python train.py --intermediate_size=3072 --vocab_size=13729 --hidden_act="tanh_gelu" --norm_eps=1e-05 --qk_norm=false --parallel_block=false --init_std_qkv=0.0193 --init_std_down=0.00353 --decay_shape="cos" --max_seq_len=1024 --train_tokens=1029000000 --dataset="wikipedia_en"
MLP neurons of a small language model. Each row is named by its layer, matrix (down: output weights) and neuron, and shows model dimensions 16-79. Each number is 50 + 10 x the weight over its row's rms, rounded and kept within 0 to 99.
A block is one neuron, or neurons of one layer that tend to fire together. After each block is what it responds to, as a language model described it from the Wikipedia text at the highest values.

L6.down17:46 60 55 52 62 56 43 56 56 68 41 51 63 56 46 57 30 28 47 40 49 28 65 39 52 59 59 49 59 50 52 33 57 43 52 43 57 62 48 42 49 44 39 67 51 54 53 45 54 43 56 47 61 43 39 56 40 40 50 66 58 43 43 22
L6.down804:46 48 37 58 59 43 42 58 61 61 36 52 61 55 56 68 50 57 54 57 53 45 52 77 51 35 64 54 54 40 50 40 45 49 44 62 51 61 45 47 35 57 40 37 37 42 40 51 65 60 51 34 69 52 59 48 47 46 65 53 47 55 65 50
L6.down966:58 49 38 45 57 54 46 44 53 53 48 56 59 51 43 50 40 52 59 49 40 42 49 64 42 41 54 35 52 65 45 59 41 73 57 56 65 55 60 46 61 51 56 62 59 44 67 57 50 34 43 47 63 31 64 49 75 61 55 45 48 50 67 43
L6.down1660:43 58 42 62 37 42 44 43 59 48 65 60 50 71 44 39 56 39 47 41 54 51 53 42 48 67 49 37 48 43 50 41 45 47 49 46 49 49 43 58 53 57 46 37 38 53 63 45 43 54 51 72 40 33 69 47 24 48 46 64 46 34 55 38
L6.down2434:32 42 51 48 56 67 42 48 56 50 60 51 41 39 59 57 48 64 58 57 51 50 62 54 43 54 48 32 50 54 58 49 63 45 63 36 35 51 43 46 40 44 49 37 74 50 60 53 43 57 40 65 47 66 47 50 44 59 57 41 44 56 44 28
L6.down2523:44 60 14 64 27 55 62 38 64 40 43 43 55 54 65 38 68 46 48 42 51 62 38 42 61 58 58 40 45 51 37 59 33 60 30 49 50 35 51 55 64 49 59 59 45 60 43 52 45 55 48 46 39 43 44 49 53 34 54 56 67 53 41 32
L6.down2886:36 56 42 55 31 47 42 65 49 47 50 67 43 51 56 50 55 48 48 37 54 39 57 52 61 60 58 45 51 48 69 39 45 59 58 33 53 55 57 38 47 54 38 58 47 63 27 60 40 28 53 57 47 42 68 47 56 44 57 52 65 34 48 42
L6.down3049:69 48 55 51 46 32 35 72 50 41 54 60 50 59 42 41 53 31 44 70 54 34 47 38 62 68 59 16 32 36 47 40 54 37 62 50 52 58 54 48 49 28 40 61 55 58 62 50 62 43 51 65 47 50 60 61 58 53 50 46 52 45 52 40
En dashes or hyphens between two numbers in sports results tables (13–25, 4-5, 2–0), plus weaker hits on mid-word fragments like Pro, ro, O.

L9.down1154:40 42 31 33 66 48 52 33 60 51 41 47 58 58 49 43 45 51 52 49 53 68 38 66 40 44 39 42 28 53 44 59 39 53 56 33 61 51 58 50 46 55 44 60 50 44 47 49 39 51 69 51 56 54 52 29 48 54 40 36 49 46 39 54
L9.down3059:44 48 36 35 55 50 56 36 47 52 50 63 56 42 42 58 40 47 59 43 57 60 52 37 49 48 61 62 28 44 64 60 48 53 39 52 62 47 61 53 65 50 50 41 49 67 49 50 35 45 60 47 62 54 38 53 51 60 43 58 49 43 38 50
Infinitive "to" after a causative or enabling verb and its object, such as caused the team to, forcing the force to, managed to, able to; also weaker on was/would/is after a subject.

L9.down1621:39 49 51 50 55 42 55 51 48 49 69 53 34 53 38 42 62 60 54 52 42 55 55 47 45 52 51 55 51 56 57 50 57 59 54 51 55 46 66 54 37 37 48 38 57 50 54 61 52 62 31 68 59 51 50 47 56 50 43 36 50 44 64 42
L9.down2588:45 55 60 45 53 62 49 41 40 77 57 51 41 54 54 60 50 48 63 47 55 49 62 33 60 50 33 64 51 39 47 63 41 73 52 47 42 46 43 59 34 46 61 61 40 47 35 43 45 38 56 45 33 36 49 59 57 45 58 50 59 47 54 47
Dashes and pipe separators between numbers in sports scores and stats tables, e.g. 22-25 set scores, 1–0 results, | cells; occasional stray word-pieces.

L9.down1478:64 49 48 46 44 44 45 45 43 40 49 44 49 33 45 29 56 51 67 62 32 44 56 52 57 53 38 46 47 59 46 46 51 51 44 59 47 47 39 52 53 71 53 39 47 51 60 49 47 54 48 36 44 40 61 49 45 51 50 53 42 53 44 59
L9.down1771:63 52 37 34 44 45 54 51 52 49 44 48 68 44 32 63 56 36 60 58 33 45 52 57 46 49 52 50 64 40 57 44 49 38 44 52 53 59 47 61 57 53 36 29 45 50 62 68 39 61 39 47 59 55 61 48 56 50 30 43 45 46 53 62
Conjunctions and separators (and, or, commas, &, y) coming right after the first item of a pair or list, often a name, e.g. "Rangers and", "Rača,", "he and".

L6.down751:45 62 65 42 37 50 71 58 51 52 51 40 42 40 52 38 39 49 61 40 55 64 48 33 41 49 36 55 48 46 35 63 47 45 42 28 52 42 58 48 49 39 53 39 57 40 50 42 54 54 26 63 57 58 50 42 65 51 39 40 42 42 54 52
L6.down1066:46 45 67 62 76 43 57 45 42 64 48 44 40 61 49 28 58 67 57 49 45 45 59 58 32 49 53 31 64 53 43 48 39 42 63 50 60 48 66 52 61 60 44 60 54 47 34 43 62 48 49 26 50 56 48 58 49 58 29 49 41 49 48 34
L6.down1364:31 52 39 54 49 58 52 53 41 52 44 74 47 57 48 35 57 67 49 68 52 45 58 50 44 50 64 42 30 53 50 43 41 49 46 52 42 55 47 31 30 34 43 34 46 43 42 55 60 45 56 71 51 51 67 56 49 42 45 61 52 42 58 45
L6.down1699:55 55 48 52 44 44 53 67 57 35 57 41 54 44 54 48 61 43 63 50 52 43 49 47 55 32 40 45 45 45 45 41 54 29 59 37 33 54 59 53 43 48 41 52 49 34 65 51 44 31 36 51 57 56 64 45 35 41 26 65 70 46 40 50
L6.down1729:39 47 42 66 34 61 49 67 45 54 56 66 64 54 49 27 40 38 50 48 47 58 48 56 50 46 30 31 37 42 71 62 76 56 39 43 54 52 53 47 44 24 58 29 48 44 36 65 47 33 37 63 47 60 54 51 49 52 46 58 49 53 58 52
L6.down2253:41 46 46 43 45 40 53 78 42 44 57 51 56 38 52 51 63 42 52 69 34 39 45 52 41 62 52 38 47 45 49 59 53 12 64 43 42 62 67 45 62 39 36 46 51 45 41 66 53 36 48 44 51 50 58 54 46 41 33 59 57 66 53 50
L6.down2571:50 61 58 54 37 54 50 55 42 35 46 59 42 35 64 52 54 36 51 64 36 39 43 55 48 49 50 53 35 53 66 49 69 17 39 49 35 46 44 59 48 33 48 43 60 66 39 66 49 56 45 48 52 55 40 58 46 61 27 56 55 42 63 49
L6.down2993:71 48 39 50 63 45 52 71 43 48 48 50 47 35 48 28 30 39 53 41 38 38 59 71 40 44 52 57 44 35 53 52 49 42 47 50 70 53 63 51 42 47 46 44 51 49 59 53 41 45 45 41 46 56 57 66 45 46 39 35 60 45 56 49
Determiners and possessives pointing back to earlier text (this, these, its, their, the), often after a verb or preposition, e.g. "Testing of this", "Due to its".

L9.down167:54 47 42 40 53 57 37 36 32 53 47 59 50 35 39 67 47 52 55 40 62 56 31 49 48 46 52 41 49 30 67 50 31 49 32 49 60 42 51 37 45 37 38 44 44 43 68 47 57 43 51 60 42 52 70 49 44 55 45 63 46 52 43 49
L9.down637:37 37 47 64 41 55 51 44 50 55 44 49 39 56 36 64 59 61 57 39 51 53 45 67 39 32 43 53 54 41 67 64 43 47 51 48 46 60 41 44 49 45 58 62 46 51 74 47 36 24 43 56 37 47 64 49 44 32 40 26 48 44 60 53
The first content token of a new row or bullet in tables and lists, often the second cell or a word split, e.g. "| H|UN", "- F|igulus", "5.".

L3.down98:56 50 28 29 43 40 53 53 47 43 50 59 54 50 26 53 50 48 43 38 58 59 56 54 65 49 40 62 54 30 55 53 37 68 46 56 62 47 49 49 49 45 54 60 49 47 49 55 72 56 44 42 48 33 48 57 41 44 39 66 45 58 54 56
L3.down276:62 42 50 50 51 61 48 72 47 32 56 34 56 54 48 42 52 37 51 71 37 44 45 46 56 57 63 41 29 46 67 58 63 40 53 49 38 35 58 57 53 28 58 46 49 58 39 30 57 48 41 49 42 47 58 57 50 55 47 60 28 41 59 48
L3.down296:65 48 53 56 64 56 34 56 48 68 51 36 73 41 47 60 47 65 48 68 57 59 58 47 27 49 64 28 58 57 52 39 56 32 50 41 46 50 55 41 44 49 42 39 33 56 43 54 53 66 55 52 45 52 41 43 51 61 37 64 67 46 45 50
L3.down2582:46 45 55 56 56 61 45 52 57 45 48 33 49 36 62 47 34 53 55 50 74 62 59 57 52 47 69 51 67 37 41 52 57 41 59 51 54 59 50 38 44 62 68 47 50 39 56 67 34 69 41 48 56 52 57 50 41 65 47 63 41 37 55 40
Word-final subword pieces carrying a plural or verb -s ending that complete a split word, such as kilomet-res, Gard-ens, l-anes, r-ides.

L6.down480:59 59 40 44 44 49 45 38 48 56 64 35 45 41 52 39 54 66 51 63 62 59 38 54 45 44 54 50 59 43 50 55 40 44 42 55 41 51 51 46 43 40 37 33 41 68 44 41 52 44 54 59 46 45 58 45 51 28 54 67 47 61 57 33
L6.down742:49 53 32 47 39 58 42 43 50 60 43 49 58 40 48 70 57 56 57 43 45 54 44 50 53 57 53 47 52 61 57 63 53 46 48 57 45 40 37 58 37 43 51 41 60 45 62 41 47 31 49 45 45 54 50 29 40 55 47 49 58 52 55 45
L6.down854:41 51 46 49 52 66 59 48 39 46 60 52 40 67 39 45 60 54 55 42 35 55 33 40 56 51 42 58 61 60 37 47 57 57 39 49 39 40 48 49 52 50 49 52 47 49 55 37 45 62 54 51 40 54 37 67 51 63 46 51 44 43 63 64
L6.down1096:60 42 46 41 60 60 50 51 38 45 46 44 66 40 51 70 44 53 49 43 66 53 39 60 32 65 44 63 48 47 33 50 63 46 49 43 52 51 47 48 45 37 59 71 63 55 58 52 41 53 28 22 42 50 56 51 47 39 60 37 41 61 40 48
L6.down1294:52 43 48 46 71 38 33 51 57 35 66 45 51 56 43 70 58 29 49 47 28 44 61 40 62 40 41 53 42 43 62 44 57 60 38 44 44 66 54 45 47 51 41 49 40 60 53 58 76 67 40 58 55 48 42 55 48 53 66 59 34 49 66 64
L6.down1590:47 55 44 40 59 61 57 47 60 58 55 46 51 52 47 45 56 50 59 59 35 49 49 48 62 64 41 27 53 35 53 39 47 41 51 66 79 49 52 42 60 47 52 40 45 44 42 44 45 48 52 52 36 40 35 56 50 43 53 56 49 42 62 57
L6.down1885:66 51 53 51 60 42 57 45 51 54 55 52 56 33 54 35 45 55 52 69 40 46 45 51 34 49 55 54 49 47 51 50 73 56 51 31 45 55 50 63 18 62 48 60 60 44 56 58 41 38 44 39 46 43 48 32 38 49 60 54 60 44 58 56
L6.down2440:65 28 73 46 37 62 41 45 36 43 46 47 32 53 47 50 55 69 49 49 56 53 42 42 50 67 44 51 37 67 36 49 57 47 42 51 59 39 42 44 50 48 47 56 38 44 45 39 56 61 51 41 54 41 55 49 50 53 50 37 43 57 40 34
Punctuation or conjunctions (semicolon, comma, and, &, |) right after a foreign or unusual proper name, as in "Ben Youssef;", "Finstad-Knizhnik &", "Zwingli |".

L3.down127:46 63 47 49 55 41 50 48 51 48 51 24 34 45 54 60 37 47 52 41 41 50 46 61 41 43 76 43 49 46 57 44 54 71 46 47 32 52 42 46 60 53 54 49 55 49 44 25 37 55 39 36 50 60 61 52 65 58 66 55 52 51 50 45
L3.down559:32 47 50 48 63 56 53 33 43 61 43 30 57 43 22 49 51 51 52 59 46 56 58 59 41 43 53 59 45 56 51 49 62 45 56 53 50 54 59 41 44 58 61 63 61 30 51 29 31 48 62 26 25 55 52 46 39 49 66 35 57 50 67 56
L3.down2039:37 52 39 61 43 53 40 46 61 57 43 62 42 41 47 72 54 44 54 65 58 50 53 61 43 49 65 61 40 74 56 61 54 52 51 37 53 35 61 62 60 60 40 25 59 61 41 46 50 46 44 66 46 47 54 72 59 54 47 49 52 58 67 45
L3.down2101:47 58 51 51 34 53 58 39 50 53 42 46 34 45 36 72 66 32 45 51 55 51 59 49 43 43 64 55 62 53 62 41 44 53 47 55 32 45 36 37 83 46 41 43 47 38 43 37 28 44 56 47 35 48 49 50 45 54 57 56 55 58 57 59
Commas used as separators in infoboxes and tables: thousands separators in numbers (3,485), City, State places (Groveton, Texas, U.S.), and between listed names.

L3.down241:19 46 47 58 46 41 64 59 68 36 39 62 35 36 35 56 57 55 49 51 38 41 51 42 55 46 54 54 41 58 50 39 42 55 44 55 67 51 41 48 65 39 54 60 39 56 65 52 53 35 46 60 49 44 73 51 33 36 61 58 49 44 59 42
L3.down1050:44 48 63 67 55 56 65 44 46 59 48 51 46 51 48 31 51 66 42 55 50 49 26 34 59 40 63 51 62 35 54 54 35 51 55 48 59 68 48 41 40 58 46 40 67 45 49 60 70 60 39 63 34 46 45 53 54 46 43 35 50 54 57 42
L3.down1816:41 46 32 49 43 33 38 45 46 39 68 33 48 51 55 53 47 58 44 61 48 53 32 59 53 46 55 42 36 49 46 45 48 64 47 48 52 62 40 42 47 48 51 52 40 40 56 55 65 61 42 36 44 46 47 51 43 64 67 58 56 56 45 32
L3.down2859:49 60 31 54 57 59 57 67 32 50 77 44 44 49 36 64 50 48 50 31 52 41 56 51 64 36 43 60 63 45 61 22 45 55 40 36 53 40 41 41 29 62 56 44 43 65 48 52 65 40 58 37 57 35 49 53 44 39 74 43 49 46 54 45
Decimal points inside numbers in tables and stat lists, such as 13.9 or 1.265, plus score dashes (113–112) and list separators.

L6.down105:49 52 64 47 55 54 43 51 57 49 57 48 47 65 47 48 46 43 44 32 39 52 59 53 50 40 52 65 51 43 61 42 60 50 55 51 60 49 48 39 22 47 45 49 54 51 70 51 39 50 45 53 73 63 55 61 26 44 58 45 48 56 35 63
L6.down763:43 54 63 52 57 42 50 55 60 35 57 72 38 45 71 53 35 52 49 48 30 43 45 59 53 43 67 63 32 44 50 51 51 60 64 50 60 68 45 59 51 65 55 42 57 48 60 58 41 52 29 47 49 60 52 34 67 72 54 42 63 51 27 65
L6.down1275:45 74 57 43 44 62 36 49 51 47 49 61 41 68 67 32 54 56 53 55 33 32 43 53 44 39 56 44 59 37 62 42 53 32 52 64 29 28 39 46 47 54 55 62 61 58 52 48 55 60 41 53 55 63 48 53 49 63 48 39 55 52 52 51
L6.down1357:49 29 54 37 43 59 47 60 48 48 51 49 61 50 51 49 60 53 51 70 46 50 46 45 42 62 66 41 36 51 66 47 64 60 43 56 50 53 62 38 66 51 42 45 59 51 28 41 56 52 44 36 50 38 52 25 47 59 38 45 41 32 48 43
L6.down1498:44 55 58 40 50 66 51 52 51 36 56 69 48 48 52 29 39 64 50 46 51 50 36 44 51 61 52 53 36 59 56 61 56 43 57 67 48 49 56 36 47 53 29 47 40 53 36 51 61 55 57 40 53 46 57 42 56 50 49 45 40 73 26 38
L6.down1864:50 55 63 37 56 59 39 51 49 56 61 48 51 44 45 62 37 61 52 58 52 53 52 52 38 41 42 56 32 51 63 63 65 51 35 63 48 48 42 50 49 48 53 54 45 45 44 57 38 38 65 34 42 48 61 38 53 53 50 39 51 43 35 43
L6.down2141:31 41 43 52 48 49 40 39 51 49 60 70 59 43 46 63 49 29 43 54 52 39 50 51 43 61 72 56 47 54 40 40 60 60 42 49 35 55 50 58 47 57 55 30 62 43 53 48 53 44 31 73 46 36 58 46 45 37 41 40 45 35 62 45
L6.down2258:42 77 55 52 46 55 68 63 51 35 41 33 51 60 30 36 64 57 46 41 54 71 62 44 49 52 55 61 54 44 52 54 58 52 28 56 60 61 34 44 51 44 33 48 34 53 51 53 58 46 51 66 60 44 61 60 44 55 49 62 70 58 51 53
Plural suffix pieces that finish a split noun in running prose, such as univers-ities, sist-ers, vow-els, commiss-ions; sometimes whole plural nouns like goals.

L9.down1055:67 45 51 49 75 39 48 47 47 50 58 66 53 58 49 60 61 41 42 45 42 54 57 60 54 53 37 62 46 51 41 55 57 60 37 48 63 38 50 62 57 51 59 52 63 37 38 49 55 47 30 28 44 53 44 55 29 50 47 58 37 43 51 47
L9.down1358:45 41 42 48 84 39 53 51 51 58 69 40 50 51 38 55 35 59 47 45 59 46 57 63 50 39 50 63 36 62 59 43 54 71 51 38 50 55 40 42 46 51 40 48 53 60 61 46 37 56 61 38 40 44 37 58 53 52 42 49 54 40 52 68
The closing word or word piece of a place or institution name, mostly after "of" or "in", as in Bank of China, Marlin, Texas, Conservatory of Music.

L6.down22:43 63 38 44 55 46 41 76 43 71 62 48 36 45 42 58 48 61 48 78 62 53 52 47 49 50 45 54 38 38 61 57 45 44 45 53 47 37 48 49 37 40 51 35 42 57 31 34 56 52 29 50 48 46 46 45 39 49 61 61 60 37 47 66
L6.down318:46 51 54 51 51 45 57 40 42 57 46 56 49 47 29 59 62 42 62 54 41 47 36 62 38 58 55 42 53 51 52 40 49 60 59 35 66 40 51 62 55 45 57 50 51 22 45 54 44 46 52 48 59 52 57 38 46 50 49 38 47 33 40 65
L6.down765:27 52 41 51 45 41 44 48 46 41 53 56 48 37 49 53 36 39 47 45 66 61 59 64 43 61 53 61 46 46 58 63 45 46 31 49 35 49 43 51 71 45 33 61 42 44 37 44 64 45 55 52 54 52 54 62 57 56 39 48 48 51 49 54
L6.down1025:64 45 50 37 37 56 49 58 65 43 38 55 52 57 58 46 36 40 43 57 36 63 63 59 46 47 48 48 46 43 40 41 39 56 39 51 48 50 45 46 28 66 60 60 70 59 43 55 55 31 36 82 50 53 62 59 67 52 50 68 55 46 49 38
L6.down2501:48 54 43 42 47 46 41 60 52 62 48 85 45 43 49 42 64 46 46 55 42 54 62 39 37 51 56 33 56 40 52 58 55 46 53 51 57 37 38 35 49 53 52 41 58 46 37 58 25 45 49 57 50 64 58 57 63 60 53 49 59 17 54 64
L6.down2582:54 55 44 45 55 58 64 61 60 36 45 51 50 57 56 56 57 49 55 53 51 45 54 55 41 45 37 44 46 41 42 45 36 41 75 64 66 53 42 47 53 43 47 55 51 40 64 39 26 40 52 47 32 52 48 47 48 40 56 62 70 36 54 42
L6.down2963:65 44 57 37 26 45 56 51 50 60 31 47 46 39 49 47 42 51 53 51 41 43 30 36 68 57 64 56 47 52 51 50 48 45 63 47 51 42 68 36 43 62 38 52 53 54 54 55 36 47 49 39 73 53 48 54 39 54 38 38 45 58 58 49
L6.down3051:63 52 53 41 57 47 57 48 35 68 53 33 42 56 52 53 37 49 47 40 45 53 40 48 56 54 54 47 36 57 46 52 56 47 37 55 65 58 65 50 53 41 47 48 47 50 39 59 47 46 30 49 60 48 35 45 51 61 45 44 32 77 49 51
Second or middle word pieces, especially right after a section heading's first letter (D-isc-ography, D-isc 1), plus acc-redited, "2-017", coordinate digits.

L9.down802:56 49 40 72 40 41 44 58 38 69 62 50 53 34 45 34 46 41 43 60 59 49 48 39 48 56 65 42 33 48 55 47 43 00 60 46 42 37 63 55 39 51 40 51 57 57 44 66 35 46 33 55 60 58 28 64 60 41 33 55 50 54 45 42
L9.down1965:61 56 46 37 34 34 51 47 52 54 82 51 38 44 34 42 41 45 51 51 60 59 51 33 60 70 34 48 40 43 56 49 43 28 67 55 44 38 48 41 46 45 61 40 66 54 55 68 38 36 29 53 50 56 61 46 63 67 39 48 40 40 51 38
Fires on the, this, and other determiners, often merged with a preceding preposition or verb ending, such as "to the", "crosses the", "losing the", "on this".

L6.down38:41 27 42 61 50 63 47 59 42 30 35 53 53 71 46 43 60 77 56 44 47 47 49 46 41 38 56 32 60 40 42 61 32 55 53 45 66 46 60 57 60 36 46 39 47 56 66 44 49 43 69 53 43 49 43 57 48 56 38 50 53 29 46 62
L6.down1151:62 18 41 51 46 63 58 30 63 60 35 55 41 55 64 45 67 37 47 60 53 51 62 43 43 52 27 55 42 67 42 52 46 49 60 57 47 50 41 47 39 42 52 61 40 46 36 46 40 43 34 37 54 37 60 30 53 48 44 38 48 36 65 23
L6.down1485:35 50 44 70 37 51 55 45 63 36 44 41 59 28 56 43 59 52 54 41 61 53 64 51 53 32 54 46 68 53 47 44 48 43 57 49 26 63 34 51 45 51 41 56 43 53 52 54 46 66 38 61 44 54 36 70 63 24 34 46 63 62 34 47
L6.down1608:49 44 39 40 45 57 36 60 39 45 47 50 68 59 48 42 43 38 55 50 68 48 40 57 30 74 38 50 48 62 65 67 58 48 64 56 58 48 55 55 39 54 63 34 41 50 54 46 66 51 54 43 33 46 60 69 31 49 48 42 37 36 53 63
L6.down1845:79 58 41 44 60 51 59 53 63 33 72 50 41 35 53 46 38 60 55 53 35 41 36 63 59 37 71 40 34 37 42 55 22 69 45 50 63 52 48 45 52 40 54 62 56 56 49 60 63 44 31 28 44 48 54 57 41 50 73 63 44 46 73 46
L6.down2427:71 46 50 49 47 72 61 61 69 43 50 45 62 60 51 49 44 45 57 42 46 54 47 60 43 53 32 57 58 76 42 50 34 40 45 40 42 46 59 46 50 37 60 47 49 48 43 57 49 40 35 45 70 45 55 38 72 61 38 46 61 49 41 37
L6.down2444:51 69 49 56 32 67 46 36 42 44 55 46 61 53 57 27 64 63 51 52 51 50 62 49 48 55 33 55 56 63 69 56 39 60 32 50 43 51 49 43 55 50 47 57 29 47 52 52 48 53 59 40 48 44 51 31 47 55 46 49 35 53 44 52
L6.down2905:40 39 70 56 41 51 44 59 42 55 48 67 70 55 45 55 52 57 47 63 61 47 46 39 66 52 38 37 39 64 44 54 49 45 47 53 74 56 41 44 35 54 68 33 44 43 42 41 53 57 42 58 69 69 47 40 58 56 71 34 40 46 46 48
Column separators, dashes and empty cells at the start of rows in wiki tables, such as Total | |, 2015–16, Own goal rows, and list bullets; weaker on early words after headings.

L3.down34:50 40 49 45 47 42 60 41 49 52 63 46 45 47 43 58 55 48 42 37 50 46 39 32 32 45 53 62 23 47 35 64 48 51 34 51 40 40 47 69 39 45 63 21 44 47 48 51 61 52 42 41 49 51 50 45 45 65 36 55 49 53 29 48
L3.down787:61 64 57 54 70 65 39 54 52 61 50 49 46 55 58 37 39 44 45 57 30 42 43 39 44 50 56 49 60 64 64 49 57 28 69 54 43 19 46 68 43 30 58 58 52 50 50 53 59 46 46 50 56 58 58 47 44 50 53 56 53 46 69 67
L3.down952:38 46 55 49 38 58 39 34 40 54 52 43 53 31 41 48 40 55 47 61 45 40 53 22 57 60 63 53 32 54 44 60 70 46 35 43 28 63 55 52 39 57 54 37 38 45 75 44 46 36 41 65 40 54 56 43 53 47 42 53 53 51 31 42
L3.down2085:49 59 50 63 11 49 56 61 40 38 68 62 62 40 58 36 37 42 47 56 48 37 54 22 49 55 58 30 42 51 46 45 54 51 59 44 45 51 45 65 38 45 47 39 37 36 53 53 67 55 50 48 44 57 64 36 61 46 45 47 42 58 29 51
Demonstratives pointing back to something just mentioned, mostly at sentence start after a period, e.g. This feud, during this period, these cells.

L3.down459:53 37 43 42 41 51 55 63 51 67 37 74 67 61 65 65 49 41 44 52 46 50 61 42 57 37 53 51 62 62 39 68 29 38 45 53 47 51 56 59 50 41 61 44 57 53 47 44 61 33 55 33 37 56 39 39 57 57 44 41 36 66 52 34
L3.down761:56 45 52 49 43 60 62 54 71 51 32 50 45 48 41 62 60 51 45 57 55 51 58 59 35 41 61 46 63 63 48 51 60 50 50 43 52 47 44 38 27 52 40 64 48 49 39 55 61 61 30 42 48 48 53 61 42 56 50 48 46 57 47 37
L3.down1771:39 52 48 39 35 39 62 62 54 41 58 48 68 55 55 50 55 47 46 18 51 47 70 54 71 65 48 45 55 54 56 59 68 45 58 43 53 51 46 54 46 40 54 63 54 57 58 36 50 33 42 59 50 61 48 50 44 42 51 63 56 61 54 37
L3.down2512:38 57 46 51 63 67 62 67 48 46 37 63 54 78 48 69 38 47 46 55 59 60 48 46 54 50 37 58 54 41 39 56 36 53 67 55 35 38 31 45 56 48 42 40 37 56 64 51 42 59 55 44 35 59 47 48 49 39 47 44 58 48 62 41
Incomplete opening word pieces, mostly ending in c, that need a suffix, e.g. dec(ide), enc(oding), sp-ec(hes), occ(urring), circ(ulation).

L9.down545:45 43 67 63 33 48 39 53 59 41 39 46 51 54 65 53 34 52 59 50 26 65 51 42 57 60 42 36 63 42 54 46 44 64 63 50 80 60 39 53 46 50 45 62 36 62 51 56 23 41 49 43 33 41 58 37 49 52 61 68 40 44 55 45
L9.down1184:65 60 52 53 35 32 46 70 53 44 65 53 52 61 41 55 55 48 55 57 44 73 45 40 60 51 38 34 55 56 55 66 54 55 51 44 54 52 51 60 57 55 58 34 57 52 50 66 47 41 41 54 46 40 65 67 59 59 57 59 59 45 49 54
Short word-piece tokens that continue a word split after a prefix or capitalized start, e.g. Pre-c-inct, re-qu-ested, un-f-ortunately, Que-v-illy, sometimes an -ly ending.